config.yaml
n_head: 6
head_dim: 32
norm: "layernorm"
positions: "rope"
rope_base: 10000.0
parallel_block: true
init_std_up: 0.0257
init_std_down: 0.00303
init_out_by_depth: true
optimizer: "muon_variant"
grad_clip: 1.0
warmup_steps: 200
decay_fraction: 1.0
final_lr_fraction: 0.0
train_tokens: 107600000
MLP neurons of a small language model. Each row is named by its layer, matrix (down: output weights) and neuron, and shows model dimensions 0-191. Each number is 500 + 25 x the weight over its row's rms, rounded and kept within 0 to 999. Numbers have three digits each.
A block is one neuron, or neurons of one layer that tend to fire together. After each block is what it responds to, as a language model described it from the Wikipedia text at the highest values.

L2.down26:494485509507465506509512539546479542491516511516477485427474481507480485513521501488450486513459568500477501480479541492497477472485527490451511514487486525510508530542534480467475499531531517490537465526452481500470511514500495536479496466500500450509518497488543511549498471478478484466511497492477482502481535480478462483497515467505494521495489501491506524497513490519497500478544486512519473512485518511450498528523500508497516501480465512529467512542477552468481503498522492479484491568476561505486507494527504496473539526492484475542530495504471531457506498488532556547
L2.down37:480523454474513489519510524505543511522470518509548504531446488525483476485498489567455475474494498477547548564515498505497521518465536504494495506459463485533464450508492518479459520462457484505508489485510555483483520493531531484518530477520490446492522500513484495497458526486508497499489495471488530481518568516467501470520533488509517504467489522524489501518503502522518508483525544496466495478482501455473508507490535476559505495535528539515493518535476514476512514505484495488504512480506487467490495458482503517485504507488465462508551518501514476511471496445525491491
L2.down87:494543521487470512473503486464515469484498474507525503512467498491550490502485495510496523484491478504494473494510463519490521520533499463502478490499486503551522473520489518473458464517533485521476500492490434513496508547544491502489548450543500466493493508554518553496502529477471507478528516517491467536504502533480476520496501459509491465466503525523538566545532541509456507506512529506461512495507499505516476489487460554491561521487508482504501499502513488499534485498493481531486475513503455495535504517430506465523497500498477494535481554467486450494499507476477490490
L2.down246:497493476512535509492533512511477490507470520487484493512510531520510522509470501487457491546513496540510515474527485497538503537531449477482528519506476471522500514543531506528517475503479517511505528492485492480485442515522533536490518486496456472500498521460530486455461501493504515500492489495519505496502466482559499515485470484498470518464511461489517521487537452486523477498526476510502469463475526459480531506506482484470534485523573507543503484554484467456494423473474527493526534486538517510528516480519493520522506533457522503494507469464490512495478495456487512548
L2.down361:486516481515544577537535524562507521482472500488505486506464521486481522505477468485533481528474489468478458479489486487542524483494481497518455493499515487538483512501476505496534503551512501507444490511535528503559524501466513462470500514524488472496476472521525482512499470486545512527483476475526473492479488500520491480507493540528465475489486493530509488515533499486502538488499490532487494474512461426503514499540494495532471535482454480532501511532530518520500526494456495451503504509536492497517461504523487492537500450473525528490464470470532497517508461514480499521
L2.down374:453456496516476530469513523463540454439528543488490472461505514511536511547512475447490488520550494490509490487529479506475457445500502500515538513497484525501502484503513468481515462477471549527489555514536474504499495521491537509516536508526533505493491478493458515520509495512471496503513500495534573541493504462516433510471492525469511482511454496508498477502539509512508519474505466507505465467480502500525473504512479477508516499495530498502524520524519460495495497496484506494527555500461525520500489530494496486497482545556500522510506480487501465456502511509472469524
L2.down739:501509486511469476491505510484515487476524494520511471483519491477538533521512489519510512483503535501512487538455519455513516550483488495487536490531545439457521490522507516501498461520425487498482486506437495447539501503486487522525471483510518541533473541502497488560475503496486499498517521505436534470500493471479523493503553511501504490492534499512501481500510492472501489471484488495498466484528494489445528518506550492494518502497515492476476514482544543469511466524535504481470515504498525485521461479494525510490551497470547453443547503484485534483523505500473512508
L2.down761:472502474485507477534523532494475525534539469486542491507462505500500517542513487521464516506476462523540517514497489508522516558433523496485491495513481469523462523513514491479526487479449497485526483553466470478448496505478537502475527491527503457491516506535453529482524503529518500532515480530475496466501489522503502504528483528506477506487497505488475482504545519509505500533455542435509457533495482519490534496475500470479492500494507479534513520474477494472539496511485467541534485516479531507525514452510468504524531480487483456488531478481524434511485515538502511515
Responds to: Last digit of multi-digit numbers, mainly four-digit years in tables, lists and date ranges (198-9, 200-9, 197-0); also coordinate degree signs.

L3.down191:507506487462544502486500502517524506481475551528498523456472484491507467528500525472508514465491550506501499462573493464529511518492532461485544459486499461516508546497508503478489462526528499522509524502507514468511499521495515478521511510523541467476538515493471501470493486498472535509485503493500435468485506475448469523490519478455524516485481552501527519515526462486508494523446487487523483529513452487492490545510522496471490513499502476511505480496493495502493505518479474467536527527480478550505480509486471498535515497490498449479505519511479459517545562551517499531
L3.down585:463457524516479521504517491460563511438439510497460481481500480518534502503514528526515476513499536487485553499485483531475477494503497529484545468523520516478495529520548539491494511479461510512473489512463492495507458504474509497504514474489487445518513493531528503518507488574514521510508495480513495504523475540531469519523483548543490520488460483509491496477504468497523508509489493439504500464486510484492510487471455492507459479503486497489495497509488479466497497486485557493548527477466536473516518496533501512509486485493486542539531493497531446492566505514499478499
Responds to: The last digit of four-digit years in dates (e.g. 192|8, 197|5, 202|1), often followed by a comma or period; also the A of FIFA/UEFA.

L3.down209:517510532499467507517544476488496520474547518428502517509468503532480451506538478539511525477477475499501493529517521510531520527542485452537459524479487488543476495502477497511509514482534514480489480505490501471511456489486504512441519514530524486501503491525494489525494487514486527498512547521502483504478523489465482461515495467470545533515539494513485503494492522482487543523507487486578479502504474540492513483536501522511511519478451533495525518499461504438515499489463445516534494461539491461486498534491502528513473503491453485512510499527516464504453507475470487485
L3.down753:508499473506519514505548512490512507488475492535474468542512501519517497519476521540489503478464501483463510521448547528534505505523506490538511538492535493480458477499512479472501521481487451503515477498489523484519477517475508526508504480472533505483486487585462522490474549497474496492506458476493499552490529495514536496513492454468516459555516477492528495483523497534492491474501503511486478500444539536487492448495480548507492520536492499480506504501492517491507487449473444510528488489448520472477513517510500491505486492448475511564521495487466518520532490541494520530
Responds to: The second piece of a word split after one or two letters, especially ear in near and nearly, also n|ew, n|ame, Joh|n, Febru|ary.

L3.down236:478467492459541509522534517503489522494492596499552503523491529511478495518514498527460464495534438476516542480487494482495501533499477486496497457482470446511527529501464518500498503449487491518504486467533526486479499484505528491498484498520508477511470570497471473521461492512514464507519473509474513441526485479534509472500509529527472512470530495505496537431523498510494483496516476511490522531506494459498533513503502524506472459466509480505503535453493537462527528485487482505505514488499514504532459535514485533478490488495528514493506533538496472507535532513512471501
L3.down363:496482522530517488519569502485524463510482489531490519538442481505518491487474495496517505536508489470549496493494490468464536500497485512537516529479458493453530505492513463530504545522458500529512493492489533543501498507523500504511487522498506510487480511476493471506455442499435523534491518528528534466476440474478515462496520466525479519506475501504523510504526457476500524508502501456535516500494506514486491512533505504535498524482520515447485554479522502514518491537515481450482491472483524528537469474522547513517496474476504430491524482490483486491492505457516496528
Responds to: Second piece of a word split after its first letter or a short prefix, mostly the he of sentence-initial When/She; also re-p-ublished, sec-ond, s-ur-vey.

L4.down12:509503530507525474495509487543494527532528487526466487504522481533459514521489556499471483477468517483469508521463484484497486550461454491481521484504467540547482499493474501470550495480511519489518506510486492525499488543524476475531500493491518514552463503462480508509489464527499499517474468511498500486542475495488503503459472469515491512482484525461489511543550478502493500515458466489505513500511510462481426512477484505523478488512564512513469517446512497528494510524454506527501500495536510464536459501486512519512543482493536500548469470530537536532489472514488515522
L4.down152:464482477497512500496491519481499547476522481488487472456474493501503557511512489480476473491489487537491483509513509491505499486488501494463536466483496530505492503484500478534466487560489498529486511488537449506532447504471495503511540491467477499497484478495501477478503554500522472517475522472540506546541506503512492552460488482510501492485490466491555504532479523523503474500510519485489545513472491507490515495433430484503510519532561483494478512505467519480524458476495505454492495514515566505509520498555503454481516546512507520517526457540514500534503497490480514543
L4.down683:500501505532544539504513527499506533516503508489449478559479484507442490503490461518518501439494537517464500479496494479515505522475507534507548526493547506494482513512531510442522445516475485471513473522493546521542516484488478480510516465482507485484537455463493480512503465488494472511500511501440508476502503546522524471515451492538473492489510475498466489550498512437490487514487499480470481481500515488515499552520525484534524504451491492484492498494513517513529542529466513497483483483545474518525497506505478527528502514499532540505449504507460497545489521484513487481
L4.down703:490531473487502496510507474517499526532489586488500484466509512491489510520488409514541522496495522503532505518496446529542541494535526527507478487533491518512447492501517481489513512519486535446474480487495430520506491483480475506494506494497495465478495555486509522491480489500506535497490497516470492463494503508486512565454494498509481510480512546464460471510500492512522487463469492540462481554509475495511497487488478492531500485521462523455484520500506495514481495544482473510488520507491518541483487489480487466526481519541510515545492500510504537553462488514526516474
Responds to: Middle pieces of words split after an opening letter, mostly "am" in f+am+ily or f+am+ous, also f+ound, f+as+hion, Bra+z+ilian.

L2.down151:541497534485533502491514493526464525443507464505523480517527513536470534482505462497526487486494517482523512450474506497524533522475510489505531489478480443481502530497522542456491518487486497506509453502534548514498512492536554498533486479454510514540530539494544460506462481493486440503490489484480524496540476506482541518482506477495518480521491492545513523528507519474537481502478517460541500487521493500470494501535486501499484488493512541493533489466489510456432471532487453507494506509489523499476461501496501532515503532468489469490503483505525534545474487452515478484
L2.down260:509521484480478519494503467510508473573513488492528477499466467461520485495539495513507510508505453507503556483425489464481517472506503483529479496519489517482480486536497508465476536544456516524487497515492496490512509534470554536508481486482463526484470539495518507490528515511546497539498505545487554503512487501515523504476473516531494507527507484461471524500477479498481510527463548539519502484502520486525533479488513550460486495514470448484465489480459550484497541498503490459526523481533508506472503490489441523500504500536488484466475494483525483546516511496509488480
L2.down352:529525451478480526509494467513495527533515476505497502475471459483499502497493548461521485492492513486455484509508511457557495536483461509449509534538506451466514465434520529519471501438475514518512469543545564507512534523480511490516479489478519517463495529489471549509478474495518489533485459503480509503506492550468540484463499468474512499521465465498534490496528462507518505482515513524509521492559461509483496498488499540489514505490475491508510496495489513533552498499507523470531456470511509491515486510465517513517510487494469531513497519488524484528513476534488507511
L2.down453:459498472501532522465521492511549471503533559510491510521524523469503531493475490488507487498502494486472501488492539460507537462494496521514486497488494484495535486545478505518526505523520525471476496503464524499454490508507489419520507498520499521524517538485506500462503499495498497531477508522499471518483486511474508451491525519508490493553505522515490465477510537522433551494472505503498459541459512517538519534509515498519478503485502495487483470538491475469472519490458535459518459488462525529484511519527458540524512462533482505483516501521544512501481416468503491497
L2.down473:540496497534473519504465494503523451509485469513489477514492474476533513458511537477507556498460494462511553536532483553521490534499491485498498505561479466547489523456509466536481510496507492486496487494543484526500498490567500533457503510503471482509508479482486495486531509487530522514497484492482537516503508499513490509500498471489513560482491455480511535465474507475449485467483528488485475463491542495475501482464505529478452548504469488494488486524482483504517470512481528483533502482504487454505508477518492509508525506485487521558524519473525547464551529494477504524
L2.down505:528505501529515482497473509498511501525487501504481489486504467492502519565509516519527565526488513533445521458468489538494474472542498500527575446515498491503502525506499469520519437500454485491456506469479534503546510515509502498536486523485480511464478487494460489497499481516514497536557458523490488494522491497520485492538462494556500490535493559491533544450467476471495516492471477511503477523514468463460475496526505545495506514506485510481501515487510495478510508536479479488479500489515544505484494494529485512477512506514465457448474511535528507511472479498487479508
L2.down543:527482517485499530516450526493500476506490493514441520530508489499571544515510480500540482471528492475500533518510495513533531486524489496452479481468510472477484492509477502493536528492498479508456558483490503476513520520492494485497460500456532471513463514528497497498548489483545497524478489495508520541472488497517498477493544504459480465473487509470491527505466469534513473515495533474466543453516515545522539494516486473477550484479523467499490476476509549510517513532525561480547540521507472504493520481483508498499482519515485489477524530470473495535478497497465480458
L2.down573:505503489485537514487490485501517467501461485544486496501510489523495458463442506486509526503459479477524512517497472504520458519528492496485486548501518483514526530530513498549474512477496529466542527436485476450523540537529512472563504527518466466512530508476515505477547475515480547469490519501507489469453475497484459530493455477493522515530491518526478446460524482491493486512470484483498503477505501489511518520471513504507485499480530507502500521535528481508484494559508518509507531514490520501489470475487529530518510523524512497494536500433512502498519423523504478473
Responds to: Word-piece continuations right after a split-off initial s or S (or short stem), such as s+ound, s+hell, S+he, s+ingles, Squ+ad.

L2.down27:492491494476507473493472509437493484524511505543507488497546472518503484510481495510473491479507451510560493507511522529486494531483498501522450514478504496526493517510517499462521467515503537533521505449488471508495532504487455428436502505504466491520475455533486509464503526522491466486498465510543456471488504491504459505488543475502488478474484534502500483513544522470501476484560467504529491493490467530509504492525539532496509519520503545521507476483521465492505534464474488475491517524531536489530530480550502542537470500501539498505534492550498511510510505503508478459
L2.down139:505450517516487472520503490489489447481522479560478504522519533507501539515487497529466485486491473489499522529525472532497528531535515504520508464523482488495494542484521464542474486493507510463476453512526527522502470490530477525499471507473440484507521511511442506522501490468526463521512509543528516495500500506503500519455508519508470499524476524490434544487500512488496535504492536515484516482500486508456487533519470545519474493508511470478515517455477497525489495475516464473512521456539549543511478561481486523483515499474457494500466535554488486497497493512486454502
L2.down158:503521532504445530507459541479500517513508524550473472477492518548484475547519476460532483522521519530473515473491499492489498509527521523493511481518499509470495515499518520494436463510529510499532463484519497481550500503514500526491517480443519506540503468508463552472519499481479471516525535480494478483519483485561509522485520520529485471534519468510480522466482484476466510456520530476460527438521490475464558482536516493489493489527476492503519530477475506512527470489459540510508491519506500495465528476454532510519461509514501487521476482507517459486517507511492495467
L2.down257:506512478457475470511501499514551513500506481522499539510529523497474549553468486529494450505483469458490542581512465509514468508449524530471498510457495514508506529498464462514478496506498525536511516478518556512461535503501536499500471486478490476468498452488490528501492512500512509475450498496503516504487502470504490470505499549480505491475495482488487475458518474509519486508458482483492501555482518514518501507523563450533456534509498497460488500526507534552503485487519513541523503483466521515517506517491522463517532482508504522514521497478518476470493520444500476510
L2.down306:550490468524505516542493473527523504510493546504482481500485515539485517477479532487440460484496458493486506502542492537449494530488509516512481450515505511491514500469464515550543501500470479493533493519486496521509534525481504490520500475492472518524479469525448488508503441476464477496523510522520527541438490495495541536546521496483572472536519475483479473510475463526500477503528489455534491520483520488497488497517489531521527483510470471512501503491506519458486513467491493446506509497534507500475529523460462524530500478463467508532496514507500503523487524508543503517
L2.down329:505486477473492504450497485522485466496492518499479502499501536506524495442492442511522468494527540487465476486519516515517537501507491480464502529531519523584493512486489487505455499525488498509505528461502536511486517485465488510532510474507512484478538508515523502491499512529520551498496527526520531515512507493525472471502506476476474451489495506478560488500492510493549469483533495447501499458520468525527535531480487526481549476525502541488501503480493471471511444465520466514531462493501499573473494507499481507490493535511485502494524474460528537504465536452490483481
L2.down558:554488464513506540522523475472516516471498486478462518508542482514484500486569533497538554519462471511484488493466495494514495463507474516481429524453500516506469504481471443477525518548506461486519505519520499465486519496490484514522507537542478520484503514528477504507525464494538545492493509484501480512513524514473546500492502496506521518542495511492499485500496467491480540521496492497486520502457504502494521496478482534552501524461485466486490472511512503487537515475532520510507509474542438502431549455480510461506487499460515528517479492528492498475505511523489468517
L2.down625:539480481425489519485505532482488517491531483562481512503496475501483466449473420468474505485509527499534501487492531543486497466524554502523515477519523537519471515457522484498462524501513515492502548511482459531505484522472491517484527477513493491470513525515488548479501511472495528486489535479485488486489475506451497532470540500506495485505484519523518513506481480491504488469547543468462558464532498504524489467477467506490527486492534517525542502552497514509512479479540452514514522521512502502526487468486474498510491477512481528479475463499531517496461514513525505490
Responds to: Second or later word-piece that completes a common word's stem, above all ear in research, search, appearance, plus f-ilm, telev-ision, trans-port.

L4.down386:542560502528525538470466523528492505548505482526517504501540493477522497495527506497497512506507479515473536481508559530517502483519508473519496499491472505460524504509483528486491482467484479502548524511469481524526527511563527509467517461469508510508509519466522520466465508506543500526475518476517507488491480474524501495487468429517507517516531511522450484434502512494528467502483512550498519504486471474449533531490465469532512479499501530485526496518504507534490491498461477481522460509471508489521521468505471492503479517472484483509460460452454539469531462500498501512
L4.down498:544481524517532478509520500532501483517514466493486512471502539493484516472457509460547530487536504530480514516462494473510492486494477537566515480493517534467498491448503515479496452502494488514460486504456521491521488493501456448485460461462494475536499459498459563468481501510534507521499507493506502486506506532534508496500511539444528475505495469517501523530543504506487538462486496494476491528548527521482509525505506505495530498496515501478556522481534525430488451521500457484485531489528484507515478471474495524515484488505505506507545475517553479504494511515482498504
L4.down583:492493484509519486503540518515493474490510495470495475485484519544542519520491460523501538533516511518484533533536466461525536538478516510536495506559490527473504493515560519566473498507476511486497528531489468491512490519466512538503490473455475487486522475524520469534489520523480511499514459499510496494502535511490428504502514473493515478489474484510517461445482503519498473481507509507461472479515514558501487495478484471472440538496497515487475494513514480497464516522465506522483510491479551477521522496474534461462523499511493485515536460449523451546495509498483501516
L4.down690:468485500483508471507518501496549486501521535509521511466463539505545466471496448507503511550454478520484501487492501522480517505506477526539441501514515485493447496513504517533549502542523541475489513465483592481482490467523519526484493513449522548512514467527527529489479505506526488467497497541515507477457474444490493468490481505497500480469490465522525478524527497507498517498521481510480503511489495487513471536492469511496502517498498506520513478497478486468485464494437491526522543474473538503497502479527530534484520494498525525462545510500462462505494488515500471536
Responds to: The last digit of a four-digit year, such as 1984, 1996 or 2009, in dates, tables and lists, and occasionally other multi-digit numbers.

L3.down274:486499500501485482522529497537498475451498519510503493535520559520494523522513484500522462499488483474499516468506508515440534485520491494555476461509477483488539522506487436495521492517540535474500510466485485503458524463512518547554478507528538501495485503438509491509512481521434489535475460491498498482524528468482518475496528494534467476494501526504485437480461473490444525513470504502530454496477485486491516511517563475505501516483511491495464519489513481500483512532495506509510495487531449514540507547519519510506485510510513532486523534459519463499516522536497503488
L3.down572:483541514497516481536527503517486417539505502506472493498498524501515534517469547521472475558538486536530507476481471475462516507500502532534468475520502489476459520504521488515522482504518489478485530494440469488483511493499494492495488527524406526552520498503515455501474459536513470477498518495520511542528482491515523532463537547532491486454519479481486483495510500514478518523511508490500527505423471510461524480507515537516485493503537498512521490517511479510500482496512488499500484535519511443496493508475483495493496522516487480474527464520480514516505496463514505453
Responds to: Final piece of a common short word split into odd fragments, e.g. sin-ce, si-x, su-ch, s-ome, m-any, th-ree, on-ce.

L4.down548:553509508492477488479457484505456555461498510499491493500497464495512490508527468456514507502517523530551470521462559471489486512558539465516529473486506480501510474463513546525481520502503481469519478500515513512540498511488452520464475541510522503514520484481460513479498494531482514525520533473534501503508496533499491519512494484465494516505457511506500495469501453502467496468480541519482489488518506424520557504498478525527482476519523500479511472497489546501557511511505464458502469484496488468513500531482493497512503500508457534521526522509503473430529512496537514486
L4.down549:508478515499502486512461490531520533526513441499520470541524489518503506526511510503517511457498497484559499506498550450522504451508467496527521445487499503455503506490479545493508494487507516533490473509483557525505492503548490503496482505519512467507535489512521458495467504495480462524470455522508477520471531464490514486521466490472472482509465507489519527496504455514492462524512504482553498518528506478522516526521521512482501464501526487525451515495466493481486481527526483551500510495498509534491474449553506500507514568510477489507501505503470504494515453512529453427
L4.down581:506503502494473489530484497506493486480496510529550460470508498506517487552491491489469547473503529444437482497497488483528474537559492477504547510497518479483517461493503497489474485529472478520488510490518475572500539486514569505542505479472507500492519459513489482502500528509521529497481479478478499463542441475510550494485502499537473459521535497539538526480476501506509511489477488478511513547521509509499485475521542494533460494493537522501477478488489492510538486461506492535514505484494469483491454500475486475523503493477512537521499537519455473472499514478530479546
L4.down675:508486534528510484507522518477468516485451465485515482511509539510523535503475452522480512444487512539475517488517498479485483506493517473503531466542463441448504522480482507519459496498473474502486485502466504496530513481528500500512475503540484545507550540527513480473505478510443497529499452501545525488487485472476476495500501470485504489544503487514513549513556469472513490498451533535494500525537507510521519505539514544515518491496510470421504469512514497501454477520511458497538497512509487521464499495505514476519470539559495498502532478489510502498522504519522506472
Responds to: Subject pronouns opening a new sentence in biographies, such as the he piece of She and He or It, plus which, who and also after them; also word-ending pieces like -y, -ation.

L2.down54:460495474482503498530500504503547511447507517493490505510494482528477482504483526518495498502478495524517509522469492472504491494481502578513547549462503486493458470517515508502534513485478495464474500499579515468520488444465497439542506474485544506505498525514558517516462447510503506486502482493509501499513516521495486490515503447517493477465512540553516493477499524510503509511478498521534475490494512475453501534471495500516516505495491528460534483513459514455486491501498477524517512489541564512467498480451492482524511521480512520515539496433504502477519484507537480510
L2.down96:491509516508482484514492503484453547490513465540506464504512505529553465513507476484472492492491455460485515545477513513445535502478440506504475526559502513516517485512505495482530521462545517527510485490494453571528521495488497493506515482529527478527516539497537475538501483514497536494487509468467496496507492504474487494509546478497472507459496493472467524476537515488553519543474494542556475483542489495468499524486474481478539515507497472505463441478489483512505513474461476502511485527491501514522515469482510479503475499513473560496510501451508501532487499488504517526
L2.down183:509450491473463504498523497495561536514523500451479509459503516545490492525461484525486481495433478471499499529509481485519455495499485491470452473493519487497493514490507519515529471517462534460519496462532467488501523529508497535521489471489508519502505511500517540534525511495492536479505502502483507518485488509521460516526489516500462521485501470530537524503534515510494488514520556466492488533521509506547511479500477517494521493478529565503512477514445491473498397525482502501479531448485511479519516520500468511502523488523545474509486518454499493491478494542502471515
L2.down230:501494476506527519521507509505505465437501494532525522468541521521504479476518492479502473469514494482468517456478472472490484496467447523522526542479527492536460476468526506488507495465523530514550504471486461527501535497501533496527469501475517474504537535463491478487498461485472509516504493452460454506502526514462529466514492488546522480451502554538471523489507502491543529531487460506506485546497460476486531480501512517518522478488501497504492531489479494483502500501483542497508497538502485494482506523480491499482512474513518523445544492539463532511511549556504536510
L2.down265:519477488460467494509495513513507476484506517496520519506522530482478531505521542486485540481503498530489493464505494517522547496510482509519446519490508520491558486482482506500511491461557444470489459487513481518480536528492482509482481485518480518515485464499490464496473472467536518509483472485560510484533507506490445501524490481469518474471515532537513474525508530467535478486511485565510530475452488475478510526457515500525501508487480498514505523545512513525465494477491475487468562450457503554528524471483492516478492512514510542509506498530513471517503498441489503541
L2.down286:498475469488523509489497455444503519460537469529466487491504507474465541474489503484495529514513508498500496505507506475459538511516479521507519469527519501489492496451447456525521505467490537485510528491525496499488476528514464533467535507482490519491541448504494518513472515463512530467515479491518490511478520526517486529525434466552487507471509476537473477500544531522488496494500513471532498521455508535479468528482483491539504541461449514499510480520506491500522557486510517530465463514508504520524482446540513504529484505505537489478526491491512530549499461491475522513
L2.down316:492508546537474469473538553452514471517525484483495485486463558475499496527469454498537487505499541473502468516485499492522489520463523483508434524497534533518483505486537533505511496515500519483495548494493482462482494490508517505480486517450505492499540511502510507508454494497527504486494507517498486477483519467527544507512503497522513505481492516460539532494475544488457531540494494475479466496463429520558476475523505493500485499445540543506531472531494451480508488487491468540467530514518518492450507509480473492493524514509522499491491462475506542498515528500514508497
L2.down676:494523500503489503474493473512494541478450528507452498493508530492517486517509477483502520494519513476521461468478535500521505505497463464539472508552474504491510472474530486512513518484497515469515494495544476545491504497495527484482568507502463457534499534470535503541504493526508481478520472523517450523524476451515512510500519484514480487485490487546469466446548523499456501472451468528464499468493472447499533514516483510529511499507513515496482513510497505499493505494488527488535513498502468531560473483464493491494523489503508587484512522485581499511509507483514491498
Responds to: Second word piece of words split after a leading "s" or "S", especially "saw" (season saw, saw action), also such, soon, so, sound.